{
  "num_hidden_layers": 9,
  "hidden_size": 160,
  "num_attention_heads": 2,
  "num_key_value_heads": 2,
  "head_dim": 64,
  "intermediate_size": 960,
  "vocab_size": 2899,
  "hidden_act": "tanh_gelu",
  "norm": "layernorm",
  "norm_place": "pre",
  "norm_eps": 1e-06,
  "positions": "rope",
  "rope_theta": 100000.0,
  "rope_fraction": 0.5,
  "qk_norm": true,
  "attn_scale": 0.125,
  "bias": "none",
  "tie_word_embeddings": false,
  "parallel_block": true,
  "init": "normal",
  "init_std_qkv": 0.0452,
  "init_std_o": 0.0561,
  "init_std_up": 0.0646,
  "init_std_down": 0.0646,
  "optimizer": "adam_hyperball",
  "learning_rate": 0.00829,
  "beta1": 0.9,
  "weight_decay": 0.0,
  "lr_head": 0.00826,
  "warmup_steps": 160,
  "schedule": "wsd",
  "decay_fraction": 1.0,
  "decay_shape": "pow",
  "final_lr_fraction": 0.0,
  "batch_tokens": 32768,
  "max_seq_len": 512,
  "doc_mask": true,
  "train_tokens": 208400000,
  "max_steps": 6360,
  "dataset": "wikipedia_en"
}
MLP neurons of a small language model. Each row is named by its layer, matrix (up: input weights; down: output weights) and neuron, and shows model dimensions 48-143. Each number is 200 + 20 x the weight over its row's rms, rounded and kept within 0 to 999.
After each neuron's rows, "fires on" lists the tokens most often at its 100 highest values on Wikipedia text that the model never trained on; "fires in" lists the words (lower case) most often at its 100 highest values on Wikipedia text that the model never trained on.

L4.up750,218,211,195,224,181,206,211,195,179,224,157,205,205,225,203,238,209,210,191,168,206,172,197,212,203,209,232,198,199,217,207,222,188,215,195,227,194,179,168,181,176,217,242,203,190,214,203,213,193,236,189,175,190,204,220,241,214,235,179,188,198,171,176,209,185,167,214,203,161,210,185,174,231,178,222,202,232,164,191,189,203,193,203,183,204,159,196,216,216,182,197,233,201,206,193,231
L4.down750,222,199,187,195,204,203,137,176,209,207,202,213,240,203,192,187,208,194,212,165,216,217,177,228,166,213,196,240,198,227,193,177,208,205,199,215,186,178,173,211,176,168,219,214,164,226,199,245,205,207,186,175,162,214,174,202,210,200,235,193,183,210,196,221,200,206,195,187,201,200,195,184,242,195,192,237,217,153,159,233,196,200,213,188,217,188,217,211,216,201,213,207,212,210,200,201
fires on: " and", " was", " is", "ed", " by", "er"
fires in: "and", "was", "is", "federal", "by"

L4.up552,238,182,204,215,218,245,199,158,210,221,177,178,168,189,233,209,227,215,202,207,183,193,220,202,215,215,167,207,210,182,172,194,179,191,224,197,233,206,198,193,192,215,229,184,225,207,203,201,199,217,187,206,194,209,191,208,195,231,199,158,198,225,162,200,190,199,234,196,163,178,215,201,175,186,188,192,220,198,184,167,217,204,235,206,233,215,194,168,219,198,226,220,222,206,211,216
L4.down552,160,159,193,201,210,251,176,205,207,188,203,202,172,208,182,258,193,187,222,226,221,207,211,198,177,241,171,237,209,246,238,190,186,204,219,200,208,214,158,216,180,191,210,205,195,188,204,197,212,199,181,196,157,225,206,219,202,192,219,162,199,222,197,214,208,230,177,211,172,197,212,216,182,211,206,174,221,183,150,181,228,196,195,215,199,200,217,217,211,213,190,191,242,210,195,171
fires on: " be", "he", "st", "und", " He"
fires in: "be", "she", "he", "were"

L5.up206,166,190,214,267,190,179,211,181,201,169,170,213,229,211,273,206,208,212,198,188,217,186,193,199,197,190,215,226,207,203,204,196,199,171,218,222,211,194,197,194,180,221,196,191,180,212,208,218,213,202,184,185,190,172,195,161,216,211,150,171,186,205,202,237,162,202,181,215,193,187,195,176,184,207,216,216,225,185,215,190,190,223,171,225,213,216,196,211,244,187,214,198,207,167,192,187
L5.down206,172,197,234,192,189,208,219,196,218,221,211,199,220,190,159,195,181,174,177,203,191,201,178,214,163,219,209,190,192,210,199,181,180,201,178,210,177,227,240,180,213,175,170,226,189,213,221,261,188,205,234,222,179,219,200,226,189,194,203,220,203,191,225,187,215,183,217,202,209,222,194,180,227,223,215,196,204,212,190,226,205,183,205,154,190,192,196,151,195,214,207,206,208,203,214,206
fires on: " of", "ly", " from", " more", " was", " on"
fires in: "of", "from", "more", "was", "on", "highly"

L4.up348,193,204,194,255,228,193,188,183,205,177,193,254,187,212,198,224,201,193,193,141,219,190,181,215,204,217,190,203,204,179,215,215,188,222,227,231,206,154,177,177,168,171,210,223,211,187,210,207,211,211,206,195,222,213,184,223,215,201,175,172,188,202,193,209,205,206,192,193,199,159,185,159,208,193,192,217,232,216,186,194,195,228,179,206,231,207,183,206,207,237,174,220,230,215,199,211
L4.down348,190,192,201,235,195,212,196,162,217,198,198,235,199,234,196,240,204,160,199,217,193,206,177,195,182,197,163,249,215,225,233,253,172,164,229,195,200,211,179,207,171,193,233,204,189,190,209,176,210,186,172,211,186,189,226,221,219,226,215,190,178,221,181,185,192,193,215,203,192,192,202,191,216,184,173,201,211,191,163,212,187,213,219,199,185,182,219,201,241,174,206,187,195,205,209,197
fires on: " to", "y", "s"
fires in: "to", "policy"

L4.up833,215,209,197,207,239,242,181,165,284,170,198,215,158,191,195,229,222,230,225,186,237,203,162,210,165,190,202,212,197,194,179,216,206,216,195,179,196,210,175,210,203,178,199,220,205,199,204,226,204,173,178,216,211,218,205,178,197,195,216,189,189,199,196,196,236,229,200,147,216,175,206,210,217,221,208,202,207,223,193,199,186,195,223,231,170,184,178,187,189,217,194,224,226,216,169,207
L4.down833,177,191,206,206,185,158,180,226,132,223,203,184,233,188,199,169,185,168,178,197,190,233,234,198,237,216,193,193,218,211,201,196,176,225,184,219,187,191,212,162,213,206,196,214,208,232,204,189,191,189,213,197,188,194,203,237,219,214,200,229,191,191,191,189,158,174,225,220,205,192,197,175,195,168,170,210,191,205,209,203,203,188,207,164,220,209,220,165,218,192,203,172,206,218,219,188
fires on: " later", " also", " which", " announced", "les"
fires in: "later", "also", "which", "announced", "singles", "and"

L5.up771,229,220,191,224,229,220,178,220,183,182,180,225,191,192,192,202,177,191,206,186,201,181,203,182,223,183,209,223,204,162,183,216,186,169,219,186,240,195,207,179,168,200,188,182,207,208,206,216,192,185,185,192,186,203,227,211,187,225,195,207,212,189,211,175,168,199,194,207,176,177,201,186,194,215,187,224,236,170,166,187,204,223,200,197,214,216,204,174,211,190,206,197,216,234,205,195
L5.down771,180,191,184,194,200,221,188,172,221,213,194,169,219,194,181,218,214,204,234,184,200,192,168,184,185,206,179,214,184,245,198,219,187,177,223,192,184,223,194,195,174,229,244,215,203,185,171,236,218,214,202,209,199,164,213,193,155,174,193,179,218,179,175,210,203,233,204,214,228,217,223,239,218,222,200,195,234,208,194,201,218,213,202,208,163,211,171,202,220,197,250,187,202,202,176,199
fires on: " were", " had", " was", "a", "re", "ced"
fires in: "were", "had", "was", "a"

L4.up441,176,213,200,230,201,214,198,188,203,199,209,208,246,167,222,230,221,183,239,208,205,164,213,190,224,165,195,179,222,195,226,185,215,198,221,240,202,220,187,157,211,179,211,235,199,207,185,187,211,231,199,196,201,177,180,201,206,217,211,191,155,236,204,174,194,214,186,184,186,197,217,167,219,226,178,202,228,199,199,218,226,190,174,173,220,216,200,194,209,202,194,218,200,205,226,217
L4.down441,216,164,161,201,196,213,152,227,182,211,160,217,202,201,212,214,162,192,174,200,171,201,206,155,182,234,198,227,199,185,196,175,177,163,204,170,222,190,211,224,169,193,204,194,191,212,169,175,204,191,201,193,153,235,201,216,188,203,189,200,226,193,213,221,192,181,200,212,223,183,229,232,187,223,209,224,220,218,201,200,213,193,230,233,205,236,202,204,180,185,204,175,199,166,208,173
fires on: " is", " was", " are", "ur"
fires in: "is", "was", "are", "occur"

L5.up42,233,212,205,193,225,235,188,157,199,173,166,193,191,213,167,185,191,189,233,224,223,211,214,199,188,188,198,235,234,200,214,228,160,211,239,188,185,185,192,151,183,187,237,187,204,205,212,206,198,217,177,190,184,238,181,217,203,221,165,191,191,221,204,180,186,224,226,150,199,163,185,184,204,204,207,218,216,182,207,179,212,217,176,203,233,172,199,172,218,239,199,210,200,205,209,187
L5.down42,196,171,223,202,212,220,200,232,216,208,227,214,211,222,186,189,190,194,201,211,254,192,176,205,177,202,170,181,196,192,209,180,174,217,183,200,197,180,226,197,203,197,236,206,196,181,205,184,174,201,214,196,206,194,206,190,200,214,209,188,244,184,188,228,195,224,185,187,201,194,207,230,216,188,201,138,211,163,193,203,187,207,226,226,203,203,209,189,206,194,202,200,214,214,213,208
fires on: " to", " released", " would", " av", " appro", " and"
fires in: "to", "released", "would", "available", "and"

L4.up271,210,185,225,231,216,217,201,216,229,219,176,192,186,215,190,217,188,188,190,168,175,185,190,208,213,185,222,163,224,180,176,192,187,207,224,213,228,222,214,170,163,236,209,227,220,199,179,211,237,190,231,226,207,199,202,190,212,237,227,188,150,200,172,195,208,200,204,195,206,202,233,227,205,247,156,220,200,157,171,194,172,190,217,242,202,179,186,190,188,185,190,207,223,210,190,200
L4.down271,208,187,217,170,215,183,212,226,220,174,183,198,199,192,197,236,197,207,172,233,209,192,231,172,170,203,240,183,191,198,245,206,205,196,233,183,174,204,236,183,171,209,204,202,193,182,198,177,176,186,205,206,190,199,189,208,192,206,186,217,203,231,205,191,213,194,172,190,183,213,205,243,176,190,183,184,196,231,200,191,228,223,199,213,196,180,210,216,224,192,201,212,193,216,187,184
fires on: " as", " became", " at", " Har", " t", "ended"
fires in: "as", "became", "at", "attended"

L4.up916,175,211,214,215,201,220,218,176,225,177,192,218,191,204,189,200,179,219,190,185,186,218,186,226,214,205,215,188,202,201,187,193,151,207,195,193,215,202,184,189,167,173,229,227,214,196,166,201,196,197,176,202,225,256,176,199,193,212,177,183,205,227,188,204,185,204,180,193,211,208,182,214,209,219,244,259,185,205,181,233,187,198,188,194,214,224,196,193,184,194,197,215,208,222,197,185
L4.down916,216,204,224,175,211,187,199,190,207,188,212,181,219,238,198,178,184,205,187,195,216,204,176,203,214,215,209,202,222,228,234,201,204,193,216,194,182,194,209,197,206,249,225,226,194,202,227,246,180,185,216,209,195,157,200,193,180,204,182,169,218,184,208,191,192,179,205,213,210,177,249,224,206,241,219,169,219,195,158,171,218,216,182,183,187,197,202,167,169,167,214,179,150,141,189,224
fires on: " of", " to", "m"
fires in: "of", "to"

L5.up240,199,195,204,219,201,225,188,216,183,230,201,174,189,212,221,201,222,169,186,211,135,178,178,168,201,188,243,220,218,186,239,235,194,189,207,214,183,180,199,195,215,200,214,188,193,206,197,188,199,255,203,233,206,233,232,158,203,187,217,193,212,186,168,192,144,169,214,198,212,184,233,198,253,191,202,208,188,170,181,193,199,225,211,179,172,208,208,190,193,172,211,241,188,198,205,195
L5.down240,217,188,212,216,209,203,194,197,167,198,194,189,202,191,181,175,199,219,189,211,254,172,221,199,200,204,206,201,168,187,230,193,213,165,171,215,184,202,183,225,191,184,212,228,204,199,223,242,212,186,200,187,217,191,219,209,159,218,166,189,198,219,209,225,212,203,177,222,186,197,197,194,159,221,198,213,179,187,220,177,211,162,199,218,235,211,234,182,220,186,180,205,213,207,192,151
fires on: " in", "The", "ab", " her", " the"
fires in: "in", "the", "her"

L5.up315,216,196,213,218,208,215,199,196,215,224,201,181,188,216,149,225,221,205,243,162,231,184,182,214,212,182,194,250,189,204,208,205,183,146,201,204,189,190,209,197,206,210,229,184,201,196,195,198,216,188,194,223,206,204,184,199,203,221,234,208,200,204,181,188,174,180,202,199,203,207,200,196,222,172,172,213,200,171,175,218,228,220,167,199,183,189,219,196,210,202,202,213,206,224,148,209
L5.down315,176,212,169,215,213,201,174,201,187,185,182,191,193,177,213,170,187,200,173,254,211,200,151,190,177,222,185,199,167,203,191,216,162,178,191,206,209,177,197,208,219,196,222,198,182,243,176,216,224,192,224,195,240,197,211,208,190,234,186,186,198,150,197,226,208,225,187,195,216,211,170,188,186,216,202,201,201,174,208,204,177,222,188,193,200,220,188,193,210,171,186,183,189,198,227,172
fires on: " time", " name", " have", " has", " k", " may"
fires in: "time", "name", "have", "has", "may", "daughter"

L5.up258,202,223,209,217,231,188,214,180,185,181,164,258,225,188,178,225,197,179,198,190,219,189,176,223,210,165,219,192,234,199,189,192,201,210,206,215,189,216,214,205,174,194,167,244,199,205,199,165,199,211,188,164,199,193,229,195,217,199,210,188,220,206,192,180,177,192,207,169,231,212,220,192,203,188,198,245,227,165,195,174,221,204,185,222,206,236,213,160,218,222,223,203,204,216,210,209
L5.down258,184,217,200,195,199,241,184,179,228,217,225,199,198,218,201,216,192,192,239,212,225,177,196,181,220,260,182,188,198,236,226,227,196,162,206,174,198,205,178,176,202,216,253,178,225,183,172,232,195,209,222,233,175,200,147,209,184,218,211,204,173,212,181,201,198,217,176,227,209,213,205,193,180,204,202,178,196,227,204,206,200,169,209,182,209,189,192,189,189,168,186,190,183,206,207,196
fires on: " not", " very", " as"
fires in: "not", "very", "as"

L5.up256,195,225,203,196,221,196,218,167,259,193,188,212,195,245,197,188,178,189,209,150,223,201,181,201,209,200,168,226,211,195,202,203,196,195,209,171,215,222,217,192,168,193,219,207,210,205,179,197,167,223,178,227,205,221,201,192,204,225,232,179,169,227,184,204,170,186,199,154,224,209,244,200,190,204,220,201,208,197,195,186,220,202,217,197,203,217,192,147,176,203,192,194,206,252,191,208
L5.down256,179,178,226,185,184,196,224,202,215,168,223,192,200,217,156,235,225,201,208,172,186,207,196,206,208,213,219,194,228,218,156,187,202,202,205,198,177,183,194,163,220,171,212,223,232,150,157,225,200,198,220,241,173,212,194,227,201,212,235,185,207,189,192,201,215,232,228,204,210,231,200,207,225,231,209,216,182,167,218,175,206,179,186,227,215,206,198,205,208,194,211,166,178,196,197,181
fires on: " which", " as", " that", " when", " can", "1"
fires in: "which", "as", "that", "when", "can", "with"

L4.up540,215,210,215,234,208,245,265,197,227,217,169,208,191,176,213,196,215,219,201,188,217,187,198,194,227,181,209,195,210,143,211,164,211,186,211,212,187,213,189,196,225,190,227,214,208,225,180,182,224,211,178,151,186,179,219,201,188,207,212,169,180,197,176,193,144,197,214,218,228,161,232,171,223,209,200,233,226,172,172,183,231,218,204,204,232,221,216,211,221,207,216,221,193,181,186,179
L4.down540,153,165,227,188,237,199,210,232,197,173,188,226,197,181,205,219,201,213,203,222,222,153,160,202,173,201,204,216,203,161,223,158,192,179,204,192,202,207,201,214,185,237,216,188,214,194,210,217,213,187,177,231,187,189,193,207,232,226,207,190,172,213,203,226,191,190,210,217,172,193,214,218,228,209,202,196,185,206,164,169,187,228,208,204,230,193,235,210,240,187,193,201,214,199,208,189
fires on: " was", " is", "an", "a", "in", "s"
fires in: "was", "is", "a", "in", "accompanied", "includes"

L5.up309,223,179,198,234,185,236,191,192,191,212,192,204,216,223,237,207,235,158,217,147,211,181,180,223,201,186,204,219,209,187,186,201,208,173,230,219,189,208,154,180,198,197,201,198,191,205,217,215,197,247,173,155,215,205,226,208,201,230,214,182,204,221,180,197,187,216,190,211,179,190,179,173,216,232,216,195,200,157,193,210,206,249,205,217,184,227,198,207,203,197,191,218,208,213,161,205
L5.down309,184,177,199,197,170,229,201,208,219,189,228,208,223,204,198,198,172,229,217,197,219,180,193,179,221,192,183,203,218,216,167,213,244,159,164,213,233,169,189,224,197,196,238,185,218,174,180,237,208,174,216,212,160,184,194,194,201,214,234,188,216,195,197,209,204,172,187,193,205,215,187,170,205,201,172,195,201,156,183,200,236,184,206,220,169,205,176,205,197,188,199,197,220,226,218,194
fires on: " to", " would", " could", " had", "'t", " men"
fires in: "to", "would", "had", "t", "could", "men"

L5.up251,182,188,204,223,196,220,205,185,202,212,203,242,189,210,193,244,206,207,215,159,232,201,176,199,252,181,200,202,204,207,209,186,183,227,230,203,206,197,184,189,164,194,157,185,198,185,201,219,221,182,222,196,215,227,179,177,229,225,165,167,180,200,188,210,191,189,204,185,192,204,181,192,206,224,188,202,229,206,196,203,197,215,144,199,236,238,204,188,206,188,197,187,215,182,195,202
L5.down251,219,188,184,190,232,196,207,220,171,165,183,195,196,154,188,219,208,148,170,198,185,226,198,196,164,196,219,153,208,211,190,215,236,181,196,203,179,178,197,167,203,193,217,206,189,207,192,180,217,206,225,207,199,179,229,180,200,194,204,206,216,163,239,190,237,195,185,188,205,204,218,211,231,165,197,190,148,200,206,227,185,205,228,168,204,180,180,192,202,203,198,215,207,209,233,214
fires on: " of"
fires in: "of"

L4.up66,217,189,173,221,190,218,192,185,182,196,184,241,209,226,232,199,218,181,235,181,182,194,205,176,199,148,228,196,189,234,210,194,159,207,212,241,217,192,180,191,153,205,200,215,217,205,179,221,197,245,191,209,191,214,182,196,224,218,219,205,174,191,230,230,209,199,222,192,185,170,208,178,186,216,212,170,202,193,184,159,183,187,222,195,214,222,176,157,242,192,209,206,180,215,216,205
L4.down66,206,212,167,198,197,233,192,175,210,179,202,221,211,206,220,222,190,174,192,203,205,223,194,180,176,198,152,224,188,205,226,185,198,217,222,216,231,229,180,217,201,166,219,228,203,202,211,210,189,208,187,219,171,191,166,195,194,212,186,191,229,230,189,244,183,203,196,187,194,221,197,184,192,201,211,202,226,199,199,223,224,207,197,184,169,193,208,175,222,186,228,187,187,215,199,189
fires on: " had", " was", " he", " were"
fires in: "had", "was", "he", "were", "she", "who"

L5.up790,203,216,210,226,231,221,217,176,190,199,175,218,179,237,207,229,207,191,170,199,188,153,198,207,214,228,203,198,171,157,185,229,157,184,183,204,177,226,198,189,165,207,197,165,206,191,168,204,212,205,158,222,208,221,204,198,187,219,205,197,180,223,167,191,197,201,187,209,192,232,225,215,214,228,196,213,244,209,187,187,198,216,225,227,191,202,190,188,194,199,213,182,188,207,209,171
L5.down790,181,180,247,186,184,172,212,216,206,190,201,203,193,185,160,212,215,178,191,188,203,199,206,213,168,192,195,192,192,191,216,190,218,212,201,211,208,201,180,201,186,212,212,206,155,175,171,290,206,189,225,179,181,197,224,214,132,187,184,204,207,205,214,203,216,196,221,224,190,180,190,221,215,174,178,178,213,177,179,226,187,205,220,209,232,196,172,212,193,184,213,184,193,221,216,221
fires on: " as", " of", "ing", "es"
fires in: "as", "of", "includes"

L4.up527,200,206,215,196,210,196,201,181,191,222,188,218,211,178,226,218,185,186,219,185,208,202,190,211,210,199,208,188,216,168,199,205,203,150,217,220,193,203,184,179,179,201,224,207,198,224,198,198,195,188,180,197,194,234,228,208,188,213,222,174,164,227,160,186,159,172,223,196,225,256,171,199,206,189,182,202,238,191,162,209,216,209,176,196,175,210,193,167,215,193,187,250,184,214,176,207
L4.down527,203,202,188,261,150,199,186,205,233,201,213,165,199,231,195,198,194,234,220,180,202,203,189,189,205,197,182,221,170,216,207,237,196,196,191,224,176,190,188,231,197,216,185,203,186,202,190,184,216,201,187,204,208,225,176,194,205,193,189,213,195,191,158,235,202,225,180,196,181,149,228,198,242,187,209,200,166,175,199,187,210,194,176,180,187,238,211,211,209,182,184,228,195,235,197,191
fires on: " has", " have", " may", "ep", " will", "ust"
fires in: "has", "have", "may", "will", "must", "had"

L4.up11,225,215,205,198,193,173,213,185,190,219,187,185,200,203,214,215,203,177,220,198,222,206,173,174,227,209,172,208,207,176,198,212,171,188,219,243,220,158,198,186,185,184,205,226,214,202,199,170,212,223,207,205,189,221,214,199,204,216,211,160,175,211,171,227,188,170,224,188,221,166,197,187,230,218,208,204,183,178,169,216,209,187,159,179,213,216,196,195,236,219,184,229,199,216,183,202
L4.down11,189,214,165,183,215,211,194,186,210,184,172,218,215,200,195,205,195,193,206,215,193,190,204,218,158,248,171,201,197,215,190,206,193,207,232,185,193,214,204,186,177,177,219,190,180,180,214,201,245,190,191,188,191,211,193,208,236,207,238,209,221,183,181,221,196,187,201,187,217,215,207,222,187,233,212,194,219,178,186,206,203,202,187,187,197,170,175,206,210,213,191,181,200,199,220,212
fires on: " can", " to", " may", " will", "w", " could"
fires in: "can", "to", "may", "will", "people", "could"

L5.up576,222,203,184,201,198,229,205,192,194,169,166,203,230,196,210,200,223,203,244,197,246,227,198,205,211,179,247,200,195,206,213,169,174,173,190,228,191,158,201,184,192,196,183,199,194,210,215,208,202,223,198,195,205,200,209,190,213,222,189,179,208,216,233,198,197,175,202,215,225,217,166,175,188,184,216,218,162,196,206,181,200,200,183,195,180,202,171,199,219,154,248,200,184,189,212,207
L5.down576,179,179,223,201,171,209,195,204,181,197,188,166,189,196,198,176,183,213,175,182,181,181,198,215,172,239,180,229,205,200,187,220,213,187,204,213,222,207,203,232,198,217,198,189,203,202,209,229,199,217,189,213,207,191,198,194,245,180,185,228,193,175,190,218,181,216,219,176,187,208,220,207,215,235,191,225,219,221,186,195,211,205,216,195,245,203,215,169,197,222,178,208,210,182,196,172
fires on: " of", "nt", "ep", "t"
fires in: "of", "nephele"